config.toml
n_head = 12
positions = "rope"
batch_tokens = [131072, 262144]
seq_len = 1024
MLP neurons of a small language model. Each row is named by its layer, matrix (up: input weights) and neuron, and shows model dimensions 640-767. Each number is 128 + 24 x the weight over its row's rms, rounded and kept within 0 to 255. Numbers have three digits each.
A block is one neuron, or neurons of one layer that tend to fire together. After each block is what it responds to, as a language model described it from the Wikipedia text at the highest values.

L2.up810:107097131156119128107131130159106114089111126138101171131159135111135154114144139132139110127157148129091140131145147141117069162158123093104151137092145132127105122134143171160131117146132124125068120094140111123102153148156151085126077148146115123097184128107129141099087081154109102140146105108121176144145157106106130136152100113126132115145141083137091100114134074105100099136168
L2.up1000:131133151134163107172108108115158164134189149132133189115103153131120123156137076180146096128117123086115097106171131172119149106133148162118144125120108160133141121134154151134153133129088053125115130124100147136118112149129122104116086071086147138121166083107119130104132136111133149174128128157149142138120073093128149142177148083181141108135131144108145125121098152157129080113096
L2.up1518:127095147117099113114111135124125139127115126111123148189130111072110142122117159131135142131124121145099169142137122168126131120136139170160094168138118098098100138136157159134157142145114126162091115101142115162129131120100108137156101115128141132110118122120154186096098131130140116111139098100164115119072158129104153132135151119130130120089155138138118129155150172081140114132092
L2.up1579:125127151106134127155103143132151142103152092159168098137137063149115092143099137138117119123111163151108177116140135163072142125123150080150130130156140112084155148140107125198107112122119106113130122156144144137147135189083133147112124100140106116131092146147166142184104162172107152092154117124072117107138145134132100117154180162117164127127116108137091138122137101133110071138077
L2.up1583:133135104136131158085165142169086160124153152133142154138162077107137157120148130141109079123124131095133171148110092164153109097148153129154098106115120173117106129114130122112098127130132126105110143169165108213154170133128145124091143160120144140141132110096158134139149119106110109116104101141098130114132156129133171135128124131132100149125141134135110090138109117155098109128167
L2.up1827:124103161135135144116121103100154119118123101107100121107083137105144156117106109102092164129142169127133144191107123109116121134204152140191121131150108129084124116141098122114128097122115156117139130139134153142146119113076129144152141110130154112137088109072129164124139112125147108122128120113142107113137104127147194158132104153167112169137092121117119182154132130139138158142086
L2.up1899:165154088174149121158103163152131139137155077139105175123148112114148141129122104144160177125135127081135113143100121118105116125142163090138193112166130120127132081112121137131138160088142096101100132138154127106155157081142121141068105110108121108130151127083128126125186108109145106135144158154091166092173133109092158144130132079128121190144128117097104164119110107119146136130138
L2.up1961:070136150174125141090158092123131127078144130154100128124167093118142145142143155113151131149143124118172107122087158129114106148131149160130170109128134128116133126246149091122102123143142169135131119155105157165129143126147144120087122100105107109142154101128124183131136119126173152145090090111165139108144131151143151104111140139100147131116134127117080117105118089137084152124145
L2.up1996:167130130127098115100144153136120137096131115153136142116146124106133147074144103104093167135119128131129137143180111099111119103135175081131150114129144138153081134119149131152175150134170143123110088133103108136133174131140128099124133114145148138125118065136118165130112140134125123148136132116101112142112132126153172158123149086108151137081050134125119172125099149145125124199156
L2.up2315:135113128099105147104143104135148140127132133146143156117118137144129125139163144166116095103129141158135115167080105141116115120123128131160163115149104129182119109118105142123113126115154156163128135126120140100109117150107112123153144177121104119121130141125124134100156113109119085114138080176154089108144130132130126148137112131102133122173170144148130127137117079126132133134082
L2.up2534:148131104156104124117143119134089110139117172138148177146186119108117082147118087115110107166129104113120171132102136134140111122110140126125078151091084162150168147157169115147144072141143126115120121122148164169166132099089157178124144131105140162130150088161128152129130146158136083131147110136127138103104131153114131132093111107152194139138096084143107121108073079144139178144106
L2.up2682:142104129138129135101127127095128132131113113152150170163113111146074143159130115146120122141161097131133119103115126154107152124149182125204110133145166105145118139168105156143100119139118164126162093165122167126149134169109170141140132161103111106128105097092138140176115134160119145125143170126136107132137136177133173131171175089158160112119069145130125146137098130130082140174119
L2.up2764:108112118169131106134121125129139142111129111102112106080082106126132143149104170107150126123136094079120169130144124165106200138113162121122145135120095123155100137119152188134150126108128125087093116119140117111136151047138164121114145123146162124121121152134088132151167163158115152123136143163152136085079100106069157148203148127123135124088141129127118143146171111135123092120140
L2.up2776:157110137164142123147158122146138170092164138111083131093118118201145154106130126119093129130166158118106141128136142142135150166134123095089119148155173116115182115135173105169099123140151093073162191076124177158090131127138165131149095099135153147179142127155121140111122163135105081154156147132125111177122119093086124106152164134126120125140094099152138127146109136121168106146144
L2.up2910:101189128131125112137161161143127166164112130101138126149102125112119126115101141122139114116107147154098138119101162164081151155136141097114148114114169141108135112146120093146130176136114154133167137122120164113093157157150117168139151150121144110083155087091149150136135130098118158074121125117120121134127173168107145132132163114118137133114097150150094134126137082137099129138127
L2.up2940:137064133149103139152149094168133127113126098128125119149115135103138141139141115112164089165182096117105183141100098148120156121124132149126049145112079153138123137186101133123129132117138122113137084193113123098179138128108122148114109141080156122132094126150135123116130151139144120100126104109128153153138101142154087110141106154086134132141138115153137113154089114064096130073149
Cell separator after a name. Table pipe separators right after a person's or team's name in sports results tables, such as after doubles partners before scores; also commas and "and" in lists.

L6.up2114:136116150099114107124133118150123099075136102118122111157145127153148104094090142076119101098155127112108165089104149161113135143148106132076072112094092097139162119125128115104127091184096135114156133125121078151098135152082112166128138161144131120105118108140111132162088133119175127143116180126117142120095133139087092098173141111125105145133068095129111130146162130090119142137166
Year digits, sentence ends. Middle digits inside four-digit years in dates (20'1'6, 20'0'9, 1'9'49), and periods or paragraph breaks ending factual sentences or sections.

L2.up37:112132106149145136156102161115118094168134105141094111133147119107136139103154154101113093118150164155139119115166137077128076137156120118127107127117105133154065184118105116142141126120145162141136137149124131141112116094147110140161128116071149151107109099156130128180187105108126143175094108116084139096151117193118095188090105125127152126096105135106148154109129149148159093099146
L2.up400:157160136136160152097069153137135101123132107125120154122146124134143135148157112146111098155091170098107128095132130134141131125129126171128146130139077164105095153145093129115134078119155161126106123111082174145109124135089105085131122109125108130143203116083102123104133140114096151113169125118106170105121165151124122148148132146132105173112128086162203155138120086141119146144129
L2.up654:134163120129161089136133093123125146156116110138142133128107157118127083127113132136107152110124104099120105070144113155108135142139141123157135135132149141100160144148116098150132130125145146116140148153095153129138149153133135134118143111139117102121122135129088096131159132124152115118137116109125162126137100162139164102163134111117130139141133154084168109116138075125144158116113
L2.up771:145124138119174112105134166114120119173124125152132121098150107105126106118125121140145104156171107121133112130107140111146126171136118204108134150176087140095109156154172128157135152135146182109104119127113137092120144151113171139127140122118104133143157109158168127109176114089082135138134118109103118110121106102119132139131117161096097125115148174080158114139163152135102137118119
L2.up1077:166098144105119106090116120177081141114101129140136114154172138123131126091131120109122137152110104151090104101125186119094132112111106164156132126141139153103112084135152120124097163134121169146119149134130130151106099134134141126194164152153113070110138117088140119122079128120128175156125149167112109096135155085123124134081136147152128115120159089118134157078168146145102128109171
L2.up1432:165114128169094123118126132118135110138120122160102132108153109129112151139182164120126138085114108166140062146118153106141124178135175158131120138125122102121140131150140139153123127122144149118116108130170133160115123130132129165091117118121097137143161169107109142114125070177118136161130143132107126099088118124060170102164121107155149130116140099120115133113132141154130126153097
L2.up1542:146108121121159157153093144164124142161108122176128126131126134155148157116123170116119112149086137112108152089131077188138092127084139119095136118125133114111107082096153117106173119140138126122145074146057129121153097138110130153120105164154100106127115118120105120100113096180141147126148158106151132138157116161097138119150143114101142165121104133098123108161109128154124111116148
L2.up1610:147150152134080112097116092147114137103082130168113108132158111104156146097113158151127151130139112124144159128093162098077138126156137176130124123153142111093167161155117052091111104139159129091105096124128164132134136137101088158105138134120063126111133119101141154151117106134125112093136132072121138167124115111113176121104126115126122188068151134107160133173147120144118110113129
L2.up1704:153155147183138156159135099189111083123147182106094153094175099099119130118130123140119111122129089204156150134082123098108078108072129117187121067151156172186120127169165124131115125134121140131106093129135118154124138128096119144124125145137097140133141176127152121083095124128150141130102122163121054113088109111146114115100129118130107088124117144126166176111122152134132118173120
L2.up1834:090142096140141119120091182130144106101149155113093143143102096108130160114142150100155116109117139102136150127134093149114123117118120134092163109112133119124122093156119138147125122104149132171127127124121168144127156150125126137147117118134108114146130089157143113086163102132168167119169085144118130133180110114115099103150115139110104097156172109113159127138148120145092130135127
L2.up2011:142088083136134117106111160107054076072169108172117135115127127113150122150123174142144102117113133108117110127092132151149127127096132140142137136117143122136098129143138156112117139146130127134106127145121107110113119127097141096135142136124093170141154096104143073129147129154118128186134127096152128115134145147114140085087128125135146118143181095116107147141088135128109117187121
L2.up2054:170149089140124172133144132102134123135133153074103123135145121102146079164110154143097092115138104123094147144176118137109111125156121109138157129125109162155115154129114113130100109088182136127142115128147140163113091106140107136133128075117113132132150092154098083165122120161082147106116097125107137086161146118144101116132115081124147115127121149120138107093160179113146136146148
L2.up2518:088088150156115090111136137150113130145097090181147155167112164119108184097072114089087082086155170065114114126141133178111088140121113098126146112093110118128140103115158150145154149142095121107132120099133081136133128172104159144137121047133114107138137133122120126129147116102123113095158122149156079077093091125111129116135125099105087096108167170138111093084144119140128117190136
L2.up2675:160115093146103152113123139137097098164123139162145138111160110151107075101158124133115125138133134120121171116139108169152136136104136131159122103146113154125149149120103134091101067091122088128181092173122111099099069141137117098118143127085101137130161135127144153122114093100131149170131088146133176156141119138111140084060090126122148134114097124095133134148134137153150132149143
L2.up2950:146144157142159143115134133120101141097107111169130118132081162093165128098183146123098145110138143137106138134125170134148129136140142131156101119121168132091123099094124115149155178136159148165119138156157092095107102122093114134128067139125075113156152148132119134119118092136128127143146121160140154156152102162132095133129090143106127148163131132133101137122158138139166143146093
L2.up3034:142176087179119138157095144135141117111174143121086119128152089145132123139088163139146180197114105178132129142149150114101136112132131119157153090147151119120164103102109120156112113121128116133136143143113128135156138132122115133124165108137085165100163123081127114113116121134139119129214098129128137147125126144156150135123118133065131099109143155131138144111119132161152081151110
Separators in column lists. Column separators in table headers (stat tables: G, AB, RBI |), plus commas, semicolons, and/or between items in lists of names or nouns.

L7.up166:095133118101094149180139151134126131084147152129126141120118105121118111138117170099134133108109117119122150126120094148127116143124144122114116134101088093120144155135120154176092100110103132112099126154090138139105106074101150093130135120133109147155103075145078149131116138137131097133175107145107108148142156105143158108087114184175124119119110129116110152119132147138182155193169
L7.up624:104145178102153134157150122099145120153152176170140142070083136111140164127103149148099083117092173089129106129114154141158146127143114178137160138113122128095130145162082103093122147134102105120079131143108141090124108104120156111113127129129123159089147081150057127103124081181149141143126109110145104131135116109133147114110133138140145140118122103101120134142129103066108143124137
L7.up887:131109146116101134140132090119166102080068144123134087098113177114106133138105112176111126103143136127130149129098086127140128119095142131156138128125127148136103171138145110124088173137129108110092145135143087150100087116112143117117148085101079118120123116102129145133052097114112105105125088165113155134126144105130127085135146171150146101163102159092147154183144153096112127155132
L7.up1247:142113103110119108089150076174100130137086140100114127079137159119133171120151133164115133137115115135123119117101101155177119131136157128143131139125165151118135149152096150136114140117195077113108130120129133171114125117089106159116107137140081099144108103128140095106112147131145154120124117163148159136156132165167125135137136169091121119136074149110151065111099114149119145168131
Model designation digits. Digits inside alphanumeric product or model codes, e.g. A340, FP45, TA-4K, BM9700; more weakly, ID numbers and mid-word pieces of proper names like Petrarch.

L7.up128:161115103113144175086175145143136078131106113129113108118113123149144113104105127129113117133103096124151102109158136141116152148127151133105157088137134107143136127132138082102127134132145132128110147094134099114120154121091134102140096142133145123110086138156161152084162146141142149165139167137090110126093142166128123135125116113149115105146143147120152106119139115121090119123162
L7.up941:138142110138137167136109153112093137128077142142126156118075109105124135103151135131133180109138135159122135159111121127181124118159102167135176096099127164116085145112114117101132175078129140112123131105122104148083126126129107137107126129108133129082148107126159148137123110139107158114129117163131152160125112097141101170096150122156155144124128129101104111104126142129103140107103
L7.up1244:175139137084131124115165144101128133098128153099191112171088120153178119150107154125134150136119165156107155087147097122144111107120141121153134124070126167125092071094125139127123154151133132172159129133139119121092125120117121140142167117169116141143157130124121118123130126121144126144147119193109121096100112143111128130069117117100131142127158138150137121159100130126130120137147
L7.up1674:127106174116119147100146120132123115125078135108088125102130102091092099111137141125135127116127127167153132151152122102143134106143068164130107125106145083087147138118115156098109110165093134097123180154080118097121124095115134117112173113118178152135139120123124135149113127117135162133159132106090121127120099131096183138121151071126124152125128112106125131145138106122126133118134
List-item conjunctions. Commas and "and"/"or" right after a noun inside a list of coordinated nouns, as in "powers, duties, rights", "necklaces and pendants", "size and blade profile".

L6.up1191:110119181198100124100108097089099140156096125105161115126108129119138192131120117165161154132157142116133129079109183134109193120109163116120122130132160095079103090135116100144111136131139087136127113111142128150142171119141092116133139127124108180133090107113098121089139086114055133086130157094144162099129123125119142160106078132173111128131150157119152089079143075130150142141151
Phrase-completing adverbs and code pieces. Second words of set phrases, mostly adverbs like back (dates back, pulled back), again, closely, and digits or letters inside codes (M25, LJ, GOES-10).

L6.up2099:126122146126149138143147098121096132097119148179105101131196122111139136120082133166144143116094126116159108182145110125114114119134104118161187110139135105139113140158103119114137150140160154136120138152120120120180093115107161145173128127112145123104143129137126166136175072155123115122167152146138143169122124165107140157096096135137137110151097125105145142116092126105128147126186
Connectors inside lists. Mostly "and", "or", commas and semicolons joining paired terms (signs and symptoms, covert and overt), plus separators and digits in stat-table legends.

L6.up2266:152127139162136113141082155115107153127114150106130157149111137136155135122108126152155154120133143095150137145148105093139128140126120073128156141141080180118171142158155145129147108150127129090154134109142110145105163179136125132118115105157134105129155126131152164092102087130152131124170151116138136106102147160135150144107094148114126136108145092157134127103129122106130140157135
Token after a name. The token right after a person's name ends: as in cast lists, table pipes, vs in fight cards, and verbs like replaced, blames.

L7.up14:160156146136093173126143134088104155093118150162105122146146122143123120111100138122110114127149154095124134127089125140126111170119082128088152103129132107142148105154131137079111097135130166100116152115139115138145150155131141127170140115112163134126142124096142180118123135126150120113117172105083163146100152129135128089106135157171097128100126148134128125126144129135154154128125
L7.up630:156139179122105084150182088137114095131166086130109148116158121087157113097120127131100099116142122096122135117121169160116126158119129161125141145173125157146073179143152129114104119086135100161062140138154140155152144131111133138156085128140103102102099125096165170126103150129133154111072149139098118135125119177117112122121199115115125097109128139111116118186119116134150098110120
L7.up880:115119117152141112108149102109179111128129120094130111121112099120116142121119108127098102120127135156105145113072099088097179133094157145139137103158125133147155100155084128110130120161111106170103139094146125130176119165083124122149080167133116133083125160126129141129098113104154130121117117155106155106124144155136190088134097147129125126180138148113132111098113116146107124144138
L7.up1385:110159151098135087121157133128116110144145170113097109150080146127106101143157112137107126117153156159173104155125160139107158167123114127136087139134102134130155153117166167087173130122100161132144152146138109105112154143129121149117155156116154149077212121102134105138155127103153146098130140165132081140121114130158095114138094176139158146214109146136139116136120136158097131129131
Sentence ends, titles, years. Fires mostly on sentence-final periods in encyclopedic prose, also on the Dr or Mrs titles before surnames and on year digits (1931, 2019).

L2.up299:105115097099129094087117153127166091127106119084157168132126156092110131160105200122106123127144136127149135135077129140126123111153176113131103126162117112161139146134106096103111169133175173105096105102138110102106174094161135099124169065080108115157128131154110115119119139078097087165116147122074117131164137137122121129135101091123122155129140088099100088133104095152118117138135
L2.up971:170148159080108155157148129135108152102114074096148123151129152111173136155162121162187136106167108110093156100109131099119100140129133148133098123107125143140142168157150151127117134097131142094159112138104122174160116139084111099142114119130129072125129109136167129119164134150135119146133119112093143136130109098096158141133128158176111136141159111129152152148142105142137153108166
L2.up1043:088103065136130107140155151134117158121123112129114122129086121081145113097137136130126130113102126152147111087144110132121085121129141148111127159161169130161143165144124095156141131172145153132144117130104132146134138171112137158157171179180108117117088141131166158104101138134154105110106120127109111114103137137147151082170126134143163101181155141141127145109121142116101116137157
L2.up1254:129136137122110087109168150124140115104134156119124189130109107047091090109126133144153061146122073154121137105141079158116117132124135107106157135098139077122150100093128131127096129127113082140168144120132142188135101132113109142124154139169133129123125096168139145170162120142117140162102133118135138132164162150166096115119115138143176095094116147102085129171125100129140102118133
L2.up1353:121155140109072113150180140126157137161136199141089132131102133102136103144115139117168108098164129105171119129116168104133051150118172124091103138164132130088088122127125083153132142108133158106138104128159132148124184156096149101113110132115134102121102141108109101152148154123117112111144128093163126142120157133115101102145126122171113136142111142113139105126113160168162098095155
L2.up1573:103074140140061140085125124108141133094129132122117131140114145146158138159112112132149082124121159101098134122130126102143144141124160154118149112123108100148131109144149106105149151106142105157109164101148061169138149110158147127109096140138126079153099124164085138128122115144137126186104140140078139201160129146164110166149130122155111127140129117123172115132124096134161156150115
L2.up1825:115093109097140141126117140091142093146123146099150117134114150096132115110120116152148137098120156131130134101096155135148084104148105120138122101112105123169110092142126107139097126156174123132174129114138141122126142125139110134135161135125099123109127119149117124180164119149141115107146115147090123162172171145118122138119125115124125164112153127109133148119131100121104142113137
L2.up1858:125125160137035151169131145130134102121096175163089152065110135088090139128144134109084107089158125136100154164087121130106097114104173139142119157144110129124133116128131139152141119126140086137150139119134136104111142142156098136077130074088128114143101124113130114097132124101122139135120163111104157099118134121127127133144165106159149152136122136134113139126145140108093094122178
L2.up1972:110142155150092126133111153122138131112119147131143134127118105090161121128120116155128128123155149157143096095094108171149122101129106135117132118171127096125119158117119113117130104150125130127172056125093159132120149175128101109065145097094147113136128095124118156121174081137115131064146133150143142092147131153140103146092074134104141142104165147122142109097106111088119120147102
L2.up2035:117122097179140109120045142099119127118131132056157141099118123114173138121143136130127092140126100128133134145109126111152143104115106167121112130128117126155094153144110118128102134132165154141200117138118141100107108153155146106132095121108162089092162100132177139101164137107115143120100110121123108130107117139158153144151147109164161133134153103121167128144109154123151103123123
L2.up2296:134124136138082122144090139114134087119149138075131146131136158114108129105122168126127096069093130096133126166087160127110135130133141129107125138153173137086119098145128134144122118094160115116087089128112154125156093150150142098114140153112179096110091087127130090187118139155132088173128094167144143087095151149123160085142101146100158122169114115133117127123122071124103101142124
L2.up2346:126112122151079132135149132111164140126125121086140110152117142093126080163135128156087102079098113114094172102125138147146126129107151126147116129142138119155157144174107163132120127121097089117102101068130147139166114137120109107117169118131135140116094079081112123101131127156126181126141156144119139102092150091122161149131164128127109147142136154117109146174122139106097097132114
L2.up2358:146106109102047107131130151111072144119181153123172123134109147102145139128114161123163134085132131124119113124112137159143147124112148130117122169169135152101151118156158133166085188171152121139106138094145141161119136136140141108059113140081137128153167119125129112099130120150108136168149159142110145129119140178139157097113116105150157122147117138085130096114123113118108124141147
L2.up2577:131142133152136141141109115117110113168099139056150147190147131129148119187116141132118098097138094109149122149096102159114133118093139136103100161139127133142142125158154148154115164117153164109147111135096098108160153133173134147109138135096113137091150099074142156091111118149106169160141122118161121099152130115162102129133124141141144129130165118157132129116113132117108120084114
L2.up2894:096104131139151112126153102115132116119110173171095119195130123144127141098146148154086101143158155139121138104135121092172143118110169121133112130112120155095134116110087143118175126108151193123141131100151109153128149135115124189103134143124105112149125136134145127121162117086097123102113111133095122145089126123130129135127164092109093153091108104172155100131139169132118113114134
L2.up2962:116089117127146148192122116112141162123142132094092091139144177068133159133106137160111100111153154121113109090125127128116106122106142135132156119115135118143131147203143130129105149106143132146120152136138164102122145132162121159145144098146138127120134117121099149108151149138107076114134130099114118149147182144145133160188116073173117148135100135140143113126171109123060148097118
Code-internal digits and letters. Digits or letters inside short alphanumeric codes and abbreviations, especially the number in tennis tournament grades and youth teams, such as M25, U20, P2.